Part of a small language model's weights: untied embeddings.
MLP neurons of a small language model. Each row is named by its layer, matrix (up: input weights; down: output weights) and neuron, and shows model dimensions 32-127. Each number is 200 + 40 x the weight over its row's rms, rounded and kept within 0 to 999.
After each neuron's rows, "fires on" lists the tokens most often at its 100 highest values on Wikipedia text that the model never trained on.

L2.up106,265,229,255,234,171,207,278,225,143,128,128,216,213,198,147,197,188,207,205,248,190,212,178,143,186,299,220,175,182,114,205,240,187,342,276,174,174,240,235,257,233,206,207,204,207,259,141,260,184,236,213,201,183,178,227,242,265,157,192,219,162,171,215,157,188,229,210,218,182,190,214,229,192,215,249,178,175,161,173,203,176,213,138,191,190,153,233,251,209,235,224,192,219,191,218,268
L2.down106,224,241,263,226,173,233,182,219,224,158,247,177,187,196,196,156,264,198,200,174,204,152,229,235,193,158,184,239,211,248,204,210,193,188,217,214,189,249,182,215,165,203,210,181,165,239,241,139,231,252,191,169,227,129,86,192,166,211,221,160,189,277,203,182,195,218,202,175,308,284,213,230,168,204,192,258,241,188,121,264,248,207,160,216,210,164,176,218,166,117,228,217,206,243,224,177
fires on: " of", "-", "en", "ly"

L2.up161,188,233,140,227,142,227,203,234,204,295,146,255,217,167,161,188,209,140,176,305,222,268,147,174,229,180,177,175,151,119,185,225,239,216,201,198,160,157,200,197,212,177,242,234,171,184,226,211,220,212,221,170,211,177,283,176,283,219,218,208,196,142,239,179,201,214,238,213,184,164,217,151,196,217,103,188,172,145,214,213,197,209,242,289,228,216,213,153,204,218,291,176,217,247,168,245
L2.down161,182,256,198,131,210,136,214,234,126,188,207,193,169,206,199,238,201,301,209,155,173,182,164,202,231,218,232,266,179,260,146,163,176,164,184,111,201,170,168,240,169,245,146,175,210,235,231,184,140,184,211,234,184,136,183,197,166,188,198,218,189,248,143,206,177,178,200,141,236,199,183,205,60,210,299,173,185,139,225,132,219,137,88,134,167,159,218,224,254,225,193,159,213,217,232,219
fires on: ";", ":", ".", "-"

L6.up6,145,225,228,187,229,161,242,182,256,177,185,274,242,172,185,192,297,237,202,184,259,242,233,114,191,192,183,215,190,147,195,175,255,309,197,282,256,197,247,212,217,155,159,188,114,181,173,113,164,243,199,201,183,158,275,127,201,177,251,210,139,202,128,279,220,200,184,229,220,277,238,159,199,254,167,112,176,138,196,189,221,222,195,197,235,158,174,201,248,222,255,232,170,231,145,136
L6.down6,205,180,171,246,149,260,275,258,192,155,199,180,141,200,163,140,215,203,203,243,162,150,215,184,137,217,198,211,205,214,245,157,223,197,207,159,180,155,165,222,197,205,181,165,232,239,109,255,214,160,216,201,199,235,162,245,173,178,192,214,198,154,183,235,159,172,117,208,183,189,149,281,147,245,172,270,190,223,195,204,204,196,264,196,204,245,204,236,175,215,194,206,247,266,168,247
fires on: ",", " the", " in", ":", "\n"

L2.up783,221,238,209,214,162,159,276,205,191,135,128,264,92,202,209,176,217,208,239,211,200,200,285,143,229,229,148,189,124,192,168,240,251,285,220,264,234,131,253,194,248,218,250,187,201,140,169,192,163,210,234,261,191,201,276,213,210,198,185,211,185,144,214,237,254,202,115,213,205,215,209,194,194,161,188,207,198,178,182,205,243,148,132,253,233,184,144,191,210,263,315,277,134,318,211,288
L2.down783,182,229,191,154,162,175,176,181,271,191,244,174,233,285,235,259,128,229,236,195,103,173,272,176,225,293,209,257,168,160,234,235,183,158,258,260,210,164,152,193,155,234,144,249,238,243,229,205,187,187,253,219,269,142,146,216,240,258,161,185,171,245,107,195,219,132,239,189,224,245,180,252,181,257,231,207,235,262,280,179,236,248,205,213,147,197,243,210,221,197,182,155,273,164,225,200
fires on: "s", "a"

L2.up819,157,159,260,210,176,88,215,308,165,222,248,216,228,189,200,239,242,245,227,204,215,229,245,165,146,293,206,182,161,137,200,127,194,171,195,262,276,156,249,202,232,251,238,252,228,198,209,222,153,215,264,228,246,180,220,258,380,192,182,188,175,142,123,283,213,190,172,232,168,253,202,204,207,181,169,253,221,222,217,182,188,214,202,215,156,242,224,182,199,237,227,256,192,287,217,222
L2.down819,218,201,204,109,234,166,192,186,167,181,218,194,211,209,171,255,169,225,143,145,213,149,217,247,209,106,108,243,193,206,244,165,200,153,128,267,187,222,202,209,210,190,138,173,219,233,161,169,141,206,242,188,200,186,232,141,201,227,239,212,220,176,231,215,232,163,265,201,238,175,202,235,174,197,140,123,161,171,221,151,148,205,187,172,238,221,204,230,223,293,97,178,263,229,240,235
fires on: "s", " |", " of"

L6.up414,217,209,162,215,204,81,218,268,206,200,220,253,181,240,213,173,202,157,141,167,222,162,215,217,220,257,231,143,141,198,132,206,245,190,157,205,198,162,268,282,192,208,204,270,192,193,131,132,183,204,161,245,168,184,235,229,226,186,276,182,178,141,205,206,295,228,205,231,252,187,166,226,270,191,143,118,211,224,191,196,215,217,154,309,223,168,206,154,180,222,209,182,235,258,240,277
L6.down414,218,228,199,218,173,171,170,164,194,124,163,175,191,211,185,188,221,214,187,223,211,218,101,296,257,172,197,225,246,203,200,247,164,228,165,179,177,198,170,159,190,213,232,212,207,228,241,194,232,134,187,232,130,172,173,194,144,193,193,225,205,160,224,214,157,161,230,193,195,180,204,116,154,223,290,168,175,198,189,211,168,183,139,131,188,240,282,300,226,137,158,213,199,172,145,143
fires on: "ed", ",", "ing", "es", "d", "."

L6.up30,262,180,225,210,135,200,185,158,230,145,242,275,242,159,137,265,282,155,157,154,208,248,187,108,191,213,253,146,135,158,191,197,184,187,159,135,191,185,201,153,181,162,179,271,199,215,241,249,184,199,268,182,207,156,236,177,258,160,207,183,178,168,262,204,260,258,204,185,116,181,190,231,194,222,211,145,244,209,220,208,174,251,236,141,228,245,215,204,163,259,181,200,225,263,223,150
L6.down30,224,195,191,215,230,238,221,233,165,191,153,196,74,197,177,193,99,254,250,148,174,227,90,226,236,251,143,247,174,219,232,146,205,278,138,191,193,154,175,267,193,229,245,188,166,194,169,166,171,131,193,304,184,254,219,193,199,267,149,153,202,249,252,152,254,220,253,255,164,168,152,178,226,194,223,159,169,194,217,282,222,184,157,215,182,198,210,247,150,162,205,184,256,153,198,271
fires on: " –", "-", " =", " ", ">", " |"

L2.up619,250,214,233,298,183,147,203,198,251,178,233,200,188,209,198,256,195,212,152,179,256,147,216,147,207,177,224,249,91,176,244,145,254,288,172,190,226,226,154,134,184,198,126,245,170,232,222,164,225,213,280,255,226,168,108,203,173,107,171,239,218,268,218,242,201,221,216,202,188,210,200,218,184,209,247,136,145,220,104,187,164,188,131,174,226,178,214,247,218,220,189,206,263,228,201,170
L2.down619,184,178,187,236,152,173,245,222,204,236,202,216,183,236,206,196,186,138,187,228,141,193,187,239,215,227,156,192,230,195,178,266,160,193,176,227,218,188,218,250,262,188,219,227,234,233,205,198,210,179,193,196,179,244,218,219,200,222,227,161,194,184,233,146,182,236,247,183,252,161,252,178,213,199,176,163,171,194,246,280,144,259,181,286,230,221,204,151,122,207,232,147,227,202,138,171
fires on: ",", " |"

L2.up843,225,196,149,221,182,220,187,213,280,174,228,258,196,146,216,196,150,196,166,200,219,277,137,197,211,173,119,162,163,189,162,215,247,260,201,202,164,205,298,249,193,228,210,185,186,215,168,138,168,170,247,212,205,206,271,168,270,96,164,73,191,141,243,257,237,251,196,141,187,157,212,224,203,162,82,209,213,256,171,215,163,154,180,249,214,187,201,210,225,233,270,233,215,236,180,218
L2.down843,187,269,185,199,185,120,171,293,141,198,208,159,242,230,204,235,237,234,199,231,210,198,261,232,175,194,244,160,291,248,202,178,165,201,160,132,224,223,115,235,228,184,184,224,202,189,306,221,240,191,155,282,186,176,300,233,231,200,192,267,189,206,182,240,240,179,172,214,237,202,175,182,211,180,238,194,243,205,260,139,202,212,186,239,216,213,175,203,216,174,171,176,242,123,239,221
fires on: ";", "on", " by", "n", ":", "d"

L2.up175,239,206,223,181,186,121,93,307,167,172,211,264,195,204,120,164,219,185,138,208,230,296,192,229,228,201,176,199,185,180,148,246,162,238,153,193,88,169,310,240,250,231,245,244,133,242,190,206,211,226,228,182,273,143,208,234,206,208,164,198,181,142,119,218,241,191,242,205,242,210,223,286,160,265,192,163,210,172,191,175,159,148,190,278,188,178,204,254,207,270,217,216,210,192,196,200
L2.down175,163,258,231,187,274,249,220,145,173,165,190,207,210,240,168,175,184,221,276,195,169,154,187,223,222,232,160,191,198,206,221,217,107,258,157,176,193,232,185,193,233,251,253,151,237,243,158,218,223,179,185,150,131,252,209,294,170,240,156,214,185,230,191,237,174,176,183,208,187,180,237,180,205,216,246,237,191,257,253,237,154,190,176,174,175,245,184,161,159,145,133,224,181,216,216,245
fires on: ".", ",", "–", "7", "%"

L2.up116,224,168,236,178,241,199,284,211,155,146,144,271,235,246,205,208,216,221,136,235,205,164,248,146,244,146,162,195,168,200,206,236,197,243,271,291,195,158,208,255,242,173,202,188,111,226,177,199,218,179,210,288,202,174,191,261,259,157,210,201,148,200,264,265,264,225,206,200,202,217,234,243,225,253,210,125,192,234,158,174,205,236,156,206,199,217,168,181,175,188,252,223,230,352,163,189
L2.down116,233,301,240,267,205,222,127,206,158,200,186,203,172,210,212,165,114,144,149,223,151,202,242,210,214,228,180,185,211,196,242,214,216,216,166,140,222,246,254,188,190,198,218,185,202,234,188,239,163,130,198,196,202,199,96,172,157,238,206,167,198,152,168,137,198,192,207,242,176,213,181,158,286,175,151,263,235,169,237,203,182,149,153,205,227,229,218,168,200,245,167,243,216,127,101,199
fires on: "e", " of", "o", "t", "a", "ed"

L6.up136,202,188,250,251,210,186,232,249,169,188,212,215,223,209,118,195,160,223,256,218,268,245,200,199,196,196,195,154,111,207,231,193,234,247,241,222,221,223,278,174,286,188,247,182,179,248,176,236,192,220,221,336,216,248,198,211,225,110,238,214,165,174,225,249,217,187,205,246,121,189,226,216,171,214,228,260,229,186,252,247,205,194,201,249,130,235,183,157,294,251,260,190,196,218,212,227
L6.down136,203,138,170,170,266,190,236,212,252,191,153,122,235,210,172,243,226,177,242,234,110,157,176,173,263,245,220,226,270,205,136,267,224,185,208,195,132,126,238,249,199,161,124,225,234,125,161,228,184,155,194,186,234,165,283,151,172,106,193,198,162,242,118,242,245,212,223,230,191,178,161,152,226,176,247,224,122,225,222,188,178,181,157,183,209,240,152,147,213,241,158,253,195,209,270,211
fires on: "s", "y", "ion", "ations", "ions", "es"

L2.up971,211,167,261,286,238,165,238,194,187,130,153,201,232,192,172,197,209,210,229,301,209,194,158,173,151,183,104,156,172,174,189,141,210,196,226,233,229,306,166,170,183,191,223,189,182,194,180,193,166,216,202,197,204,190,254,251,156,169,197,201,159,183,261,183,239,214,242,212,150,139,199,206,146,196,245,212,184,204,258,178,135,194,188,158,243,180,249,244,201,264,240,212,256,133,227,222
L2.down971,219,192,232,239,196,205,182,219,169,143,157,247,168,161,283,210,232,166,174,234,188,236,233,294,197,167,150,233,277,279,217,239,183,163,187,176,147,231,119,248,253,178,186,194,223,213,192,257,161,198,184,224,203,274,228,213,215,162,191,231,178,259,194,203,160,299,130,196,186,249,196,98,124,171,200,194,230,262,228,272,247,181,238,262,189,217,217,135,102,150,188,276,198,213,215,171
fires on: " to", "-", " |"

L6.up587,286,132,193,228,160,154,150,209,232,169,225,214,173,196,175,163,160,154,167,269,167,258,153,266,220,144,125,183,196,222,163,143,254,162,181,258,186,176,273,100,186,152,167,153,207,272,192,118,209,264,196,245,263,211,302,205,188,182,186,216,161,190,193,237,244,211,165,218,178,247,164,235,244,184,112,162,219,193,210,159,176,173,217,181,238,205,164,277,208,251,211,149,230,162,250,190
L6.down587,94,243,200,153,164,162,221,163,237,228,205,225,201,281,143,135,251,186,253,207,208,167,210,213,179,257,266,175,178,120,142,214,215,199,234,208,142,210,185,287,199,301,240,278,150,193,195,248,189,144,210,258,183,239,208,196,178,155,207,270,169,199,153,187,253,192,222,198,219,205,217,178,185,235,207,183,146,222,161,246,224,233,226,216,179,168,190,167,149,136,216,260,186,264,149,197
fires on: " |", ")", ",", "),", " I"

L2.up408,146,153,213,217,243,194,221,217,208,201,186,258,224,179,182,152,212,188,218,203,203,269,228,235,194,204,172,192,171,201,176,222,267,234,202,223,128,141,248,177,218,213,174,160,92,192,211,160,91,192,261,146,283,202,187,146,182,187,212,122,196,140,191,264,229,191,152,233,175,204,160,269,149,179,144,206,228,261,211,231,228,191,198,222,183,191,210,291,182,276,202,188,255,260,134,280
L2.down408,231,240,131,181,201,185,217,180,213,238,253,124,174,189,231,204,165,201,213,254,168,154,177,162,243,248,177,223,271,181,192,201,130,153,175,178,248,200,167,210,202,199,208,160,272,225,165,240,296,232,218,290,170,218,241,222,209,236,227,232,275,249,211,149,237,228,200,203,255,239,190,131,254,268,159,230,208,137,146,193,196,220,238,144,171,194,220,145,188,121,180,200,174,127,218,115
fires on: "ing", " largest", "able", "ed", "ary", "ful"

L6.up132,199,211,214,320,236,140,205,267,192,210,153,229,216,188,172,192,223,230,295,216,232,215,235,151,179,151,176,230,219,157,177,207,208,231,193,209,263,219,165,199,189,193,144,177,181,197,203,216,216,249,186,229,218,158,202,204,218,218,218,198,203,209,190,282,215,235,129,240,182,259,288,235,265,149,198,147,220,163,187,117,178,192,199,92,204,188,121,233,225,266,230,230,198,251,228,168
L6.down132,180,200,193,176,190,230,221,205,239,171,181,192,209,170,234,145,220,153,194,225,242,165,152,182,128,227,158,124,201,246,211,168,169,197,204,162,212,125,212,232,190,213,259,272,175,159,144,213,280,203,163,138,193,226,214,194,183,262,270,242,236,236,234,164,220,241,258,180,290,197,208,241,186,194,182,179,232,180,170,150,174,147,240,161,190,278,202,227,140,222,296,134,227,200,141,229
fires on: "2", " of", ",", ":", " ("

L6.up217,233,232,253,202,89,196,188,211,158,272,153,193,233,266,186,254,222,251,230,275,196,185,259,186,236,202,198,181,177,136,207,145,263,160,279,267,208,258,147,196,178,229,173,191,167,252,177,213,250,262,230,217,200,110,260,257,171,172,131,260,166,224,132,187,239,137,184,147,240,160,189,194,164,196,177,140,236,183,173,237,238,166,132,127,207,235,185,185,249,200,183,228,296,239,240,157
L6.down217,209,156,108,220,274,158,194,313,230,166,224,149,163,187,244,263,186,208,209,190,248,212,240,200,242,129,223,243,227,214,236,191,207,195,123,225,155,216,163,143,228,250,211,223,216,212,148,192,174,222,248,163,181,123,251,164,298,208,245,238,154,207,224,206,194,204,198,178,203,203,167,240,218,280,184,189,188,206,107,181,153,180,295,280,220,143,206,139,198,205,286,167,232,188,234,179
fires on: ".", "gu", "1", " Win", "\n", "b"

L2.up1015,208,122,227,233,183,204,156,286,238,189,218,239,286,171,186,216,167,255,238,189,198,208,150,209,168,206,207,176,199,53,207,197,240,257,252,208,229,226,251,240,228,206,203,196,100,198,191,232,138,215,222,254,198,128,222,237,229,120,114,106,167,160,218,188,196,144,174,178,149,181,154,223,184,230,201,210,186,281,145,215,157,202,255,158,215,230,216,299,177,132,215,204,200,190,170,280
L2.down1015,254,202,220,210,174,191,192,156,172,177,192,212,250,147,195,195,221,206,162,220,221,181,216,219,215,219,204,238,231,218,190,183,194,166,183,136,235,239,180,182,227,206,196,194,176,212,202,122,216,215,200,244,249,213,178,227,177,207,356,218,256,217,240,190,197,210,251,168,229,118,209,217,276,200,150,205,257,132,162,178,166,200,228,186,177,212,195,200,164,147,217,164,220,225,182,175
fires on: "s", "er", "or", "y"

L2.up71,195,199,210,254,196,143,195,259,173,167,249,218,258,217,131,149,261,232,191,244,205,158,222,216,235,152,119,252,190,146,155,198,263,258,183,222,146,202,160,236,225,236,154,206,181,152,217,219,118,234,200,283,246,192,270,166,208,189,219,210,209,138,216,158,252,195,145,201,176,158,229,277,211,193,173,172,154,152,206,221,177,209,230,261,194,240,210,241,284,170,234,175,238,212,165,283
L2.down71,144,206,189,171,171,134,206,227,220,226,236,190,186,168,212,164,176,212,148,263,238,253,185,154,208,225,183,162,177,162,214,148,195,197,219,202,236,267,203,125,241,239,215,161,185,268,212,145,235,234,144,202,239,168,147,204,213,250,197,118,169,278,271,182,273,174,321,206,262,181,202,226,197,250,195,208,70,189,193,180,221,221,242,186,271,155,177,193,162,190,208,234,223,203,149,158
fires on: "ing", " addition", "ment", "ful", "ly", "ant"

L2.up902,178,164,204,189,201,195,162,255,201,150,183,245,308,242,124,208,219,217,210,248,170,190,166,189,158,221,193,210,216,123,184,275,277,201,227,238,223,150,153,236,256,266,181,225,131,257,117,180,187,190,249,260,203,198,194,180,289,237,210,202,173,185,245,222,155,210,152,157,261,222,251,220,224,177,164,209,164,250,129,227,172,181,192,265,212,170,153,225,226,199,150,233,133,199,175,219
L2.down902,256,229,203,151,184,269,273,216,154,195,217,169,236,178,226,207,188,150,184,210,198,213,187,141,219,213,243,209,260,223,171,148,171,136,243,196,189,225,229,170,229,239,180,175,232,205,194,168,205,207,154,121,209,189,191,190,108,235,248,158,203,232,161,182,219,270,187,192,209,214,246,185,315,139,246,167,212,220,165,190,252,214,213,201,156,163,197,115,146,192,183,171,195,175,217,108
fires on: "th", "y", "ter", "Q", "or", "ing"

L6.up479,187,180,239,259,168,188,184,166,186,235,159,232,188,245,219,161,224,218,164,269,223,224,250,165,156,142,190,177,189,124,134,174,171,251,190,252,217,199,240,305,245,165,194,193,130,190,188,200,220,233,193,165,184,140,323,196,158,135,84,177,213,125,186,249,142,166,146,193,185,167,227,240,195,244,213,207,132,270,129,192,220,206,215,203,167,215,144,142,251,136,190,211,227,212,168,213
L6.down479,183,254,231,229,179,213,196,226,132,228,237,181,229,105,139,153,251,194,175,198,163,215,222,141,212,184,212,240,165,182,240,180,138,198,281,251,234,129,211,211,200,179,150,174,226,230,281,164,239,234,133,198,221,210,171,150,221,161,223,165,160,184,173,196,155,213,153,228,207,232,193,163,193,246,205,233,196,86,168,130,131,242,110,206,151,249,212,192,191,164,251,212,196,163,204,108
fires on: " a", " re", " Re", "."

L6.up596,222,193,180,212,310,162,221,272,179,174,141,230,179,177,183,180,206,243,182,143,194,201,212,207,212,202,221,246,166,170,184,189,269,281,119,201,183,240,218,146,228,269,260,203,209,213,126,185,197,195,172,160,197,195,107,97,206,257,165,206,197,213,234,184,191,235,272,256,170,191,190,207,220,230,217,125,256,213,249,156,193,259,158,178,196,186,230,216,221,191,208,171,221,273,251,282
L6.down596,195,212,236,219,208,144,161,195,210,168,188,230,206,206,201,190,256,176,223,150,191,194,228,221,177,198,197,213,215,216,295,256,228,268,187,119,230,189,258,233,137,201,142,165,213,231,229,222,150,160,201,232,205,170,225,239,213,165,262,236,150,137,187,281,142,255,187,198,257,199,192,227,181,234,264,276,237,266,185,224,207,236,150,172,250,156,174,208,153,131,199,169,226,192,238,261
fires on: ",", " and", "-", "'"

L6.up287,203,211,146,193,200,222,142,228,204,153,191,204,207,180,119,203,319,226,120,237,220,236,95,253,162,202,228,209,145,181,273,288,226,167,255,198,230,212,161,230,153,172,152,189,177,223,145,160,213,179,242,194,262,87,283,236,229,207,226,227,183,203,203,180,226,152,218,202,134,288,191,249,136,165,241,186,155,216,162,195,192,200,246,192,213,286,237,184,248,216,206,273,222,212,224,215
L6.down287,330,162,191,219,181,237,189,220,203,265,169,267,204,162,222,161,211,232,158,162,241,238,178,167,202,210,123,226,210,237,204,118,284,254,141,138,162,143,254,143,106,163,232,249,200,238,129,172,211,156,162,206,213,212,225,104,216,223,215,165,222,235,181,204,166,217,220,203,241,241,189,142,232,190,229,145,183,197,174,159,184,202,161,166,191,214,320,224,133,184,250,165,184,173,248,260
fires on: "===", "====", " un", "==", " The", " $"

L2.up411,240,146,297,223,177,132,189,189,215,184,145,255,256,179,219,190,186,143,185,243,264,222,216,172,160,146,217,153,159,181,203,206,210,282,180,184,265,209,190,169,210,103,210,191,112,223,195,174,148,164,219,187,264,139,191,225,189,148,211,208,199,116,223,246,209,204,227,209,122,196,219,200,151,173,206,147,301,210,191,166,185,142,196,170,245,155,229,293,164,271,229,183,247,237,209,261
L2.down411,190,215,105,217,155,222,174,180,183,167,164,192,125,219,200,172,256,215,202,144,211,190,155,180,229,180,103,284,233,196,227,157,174,175,241,273,141,218,242,246,176,223,178,212,215,203,216,147,214,171,193,193,187,204,218,198,267,217,182,185,219,272,196,172,131,219,216,151,313,188,272,260,175,219,147,185,183,157,188,230,192,195,173,221,255,211,167,158,162,154,206,179,291,209,156,270
fires on: " |", " Foundation"

L2.up61,192,234,209,275,231,138,107,232,147,230,204,231,214,174,171,193,220,182,160,208,271,249,144,218,171,330,212,198,160,205,183,121,123,192,170,193,231,171,215,163,190,238,195,158,184,236,229,188,165,198,241,206,195,204,285,273,226,244,167,195,162,235,218,219,229,225,262,229,238,171,228,277,210,165,193,219,223,214,143,189,241,170,174,173,209,239,174,231,230,151,193,255,240,167,195,259
L2.down61,191,145,205,177,159,220,172,166,265,221,213,203,221,221,226,186,151,180,193,213,152,224,221,152,149,192,181,137,126,183,206,245,236,194,187,121,171,207,146,259,188,143,161,247,176,183,198,257,234,161,233,201,259,191,144,189,130,202,131,205,218,178,224,100,175,99,189,157,246,169,174,150,205,287,240,216,148,135,242,209,175,130,198,232,240,237,232,301,195,262,202,240,229,199,222,207
fires on: "d", "ul", "et", ".", "ven"

L6.up834,241,214,221,209,172,244,222,187,222,211,216,262,208,215,121,188,161,200,210,268,189,188,147,159,187,211,184,172,210,162,176,226,254,213,213,119,195,210,223,227,184,225,224,203,168,212,179,195,193,186,229,258,192,121,269,126,189,177,150,230,207,179,181,209,195,231,301,222,225,129,205,133,219,159,162,197,235,196,214,187,198,186,192,219,165,178,231,222,222,250,286,165,268,213,189,296
L6.down834,148,225,198,219,177,224,225,198,156,192,197,144,217,194,248,181,165,265,236,163,117,240,196,159,215,217,199,280,179,210,155,206,208,176,126,154,224,306,197,202,140,187,162,229,210,170,194,226,164,58,157,278,217,209,171,159,253,190,191,105,156,175,176,170,247,170,207,189,158,144,228,183,186,181,236,214,286,201,231,216,178,199,111,222,169,234,120,210,194,135,182,193,192,259,178,225
fires on: ":", "-", "—", " –"

L2.up838,180,138,188,207,231,217,196,172,198,182,237,211,141,222,184,164,188,259,262,253,242,153,187,255,244,200,198,223,208,100,218,201,238,177,184,204,180,128,178,165,180,213,146,193,178,205,158,165,143,246,151,227,207,198,215,156,195,218,276,193,213,175,205,177,164,165,104,231,241,191,192,181,212,203,142,179,226,224,166,271,140,229,220,274,184,185,179,167,253,193,203,203,268,249,163,219
L2.down838,243,191,200,149,240,212,163,222,231,157,191,205,253,123,210,232,172,171,202,248,163,201,224,158,190,187,140,237,241,183,145,137,133,231,300,195,204,240,305,136,202,241,206,309,142,213,199,202,226,158,232,241,204,128,156,214,206,211,202,254,221,254,191,210,221,198,168,210,282,193,140,218,200,286,238,234,115,109,267,224,258,147,159,194,208,184,235,182,203,238,193,215,230,191,265,214
fires on: ")", " was", "),", ");", "\n", " is"

L2.up112,191,228,326,253,207,146,167,212,176,211,163,173,276,152,177,135,217,180,191,253,238,190,206,183,254,230,214,192,207,147,155,169,173,301,216,195,207,217,257,261,165,168,200,171,197,242,200,186,257,225,221,252,233,145,287,198,195,202,217,204,192,190,244,245,167,196,185,243,172,180,258,194,173,166,292,191,190,142,236,207,207,232,187,208,175,127,138,212,214,174,234,233,164,260,224,226
L2.down112,218,183,236,110,217,209,196,228,197,237,187,164,192,203,192,220,205,249,219,115,224,241,181,180,169,192,163,228,209,135,229,189,216,121,191,262,181,189,229,213,193,246,147,200,302,166,191,258,202,261,303,169,207,136,157,218,193,283,233,220,236,292,151,216,235,217,290,187,227,225,228,150,213,216,204,197,212,243,181,170,191,171,172,193,218,189,172,172,303,194,203,158,250,208,174,229
fires on: "a", "na", "ri", "ra", "é"

L6.up472,249,204,261,201,215,207,215,194,193,170,216,255,236,207,190,222,203,227,172,245,210,179,216,232,180,282,226,230,206,195,228,191,191,221,241,214,213,148,224,244,181,205,141,260,94,229,163,178,203,217,195,305,236,107,176,215,186,153,185,181,188,173,238,208,193,129,200,123,199,216,166,207,242,158,142,185,253,212,200,225,263,224,130,85,231,194,201,239,253,248,217,221,236,179,167,205
L6.down472,212,174,160,209,210,170,244,178,273,247,254,176,147,143,194,229,211,205,236,151,258,153,159,172,255,191,249,263,229,167,156,153,189,165,118,162,159,221,219,154,179,198,152,196,153,261,268,209,193,222,194,191,276,167,283,172,226,219,146,188,154,174,168,220,210,236,260,211,222,200,264,158,222,228,156,222,215,280,232,164,140,254,266,162,304,202,194,209,173,189,282,91,231,254,180,255
fires on: ":", "s", ".", "0", "1"

L6.up901,188,154,146,257,200,203,172,284,216,98,195,203,175,253,208,167,221,169,186,222,250,233,167,241,199,234,188,190,179,198,229,184,296,170,259,250,247,121,227,93,202,213,220,190,175,290,179,160,210,187,196,131,248,151,248,200,224,182,221,103,188,203,177,203,288,195,238,164,190,248,210,190,150,233,232,217,218,189,181,208,179,199,281,195,200,249,199,205,226,223,218,252,195,237,208,157
L6.down901,195,188,226,201,230,248,195,178,189,218,208,194,237,120,163,203,213,238,259,211,198,241,166,280,215,185,206,150,243,122,198,261,236,220,128,232,161,240,90,156,224,130,180,238,167,250,166,230,148,97,160,178,243,216,175,220,197,196,202,229,226,212,248,232,238,214,218,149,148,179,167,172,206,190,282,212,195,203,126,218,207,210,198,189,213,204,173,217,142,235,237,187,162,282,184,225
fires on: " |", ";", ",", "er"

L2.up91,255,142,202,212,192,183,140,232,194,220,176,219,264,218,138,212,227,257,287,188,271,161,207,231,202,178,216,195,195,136,236,121,226,248,178,209,225,249,148,167,213,179,253,198,168,209,165,125,205,259,171,228,171,130,209,114,200,200,224,161,143,174,140,234,147,221,136,224,202,186,198,253,186,250,240,212,156,191,163,235,237,204,176,186,204,240,214,163,193,197,205,195,259,241,218,179
L2.down91,194,197,245,142,133,159,170,227,250,168,163,252,189,186,235,151,204,187,210,217,180,212,277,121,216,199,172,233,213,206,221,181,250,249,273,204,178,219,222,216,209,156,209,215,149,217,238,221,141,185,244,260,230,269,200,246,189,200,189,190,224,267,258,230,211,227,297,232,226,174,235,143,249,236,194,161,157,192,194,213,185,214,194,234,223,159,175,169,191,175,217,158,234,208,207,240
fires on: "\n", ",", ")", " in", "),", " of"

L6.up745,191,133,231,220,138,152,171,201,143,174,173,225,179,231,189,211,164,257,182,232,246,184,173,220,179,118,174,180,160,167,217,191,176,123,232,261,223,273,128,149,185,213,207,231,135,233,229,103,188,219,183,147,216,186,190,212,212,210,205,185,172,226,198,231,216,253,181,169,152,203,216,166,181,268,261,189,221,213,147,169,172,200,201,232,303,232,164,195,175,255,198,228,156,235,168,153
L6.down745,205,207,196,271,195,280,221,228,200,286,201,175,181,175,201,191,204,260,225,189,212,174,184,253,168,149,223,195,247,167,224,280,227,183,145,239,188,227,242,203,235,174,170,200,89,199,227,225,196,168,180,219,229,271,210,164,213,230,227,141,218,170,222,218,172,242,203,193,218,195,172,252,85,210,192,252,140,188,251,154,145,206,252,225,220,192,243,190,169,164,235,254,192,298,135,256
fires on: " |", " (", ",", ":", "lus", "),"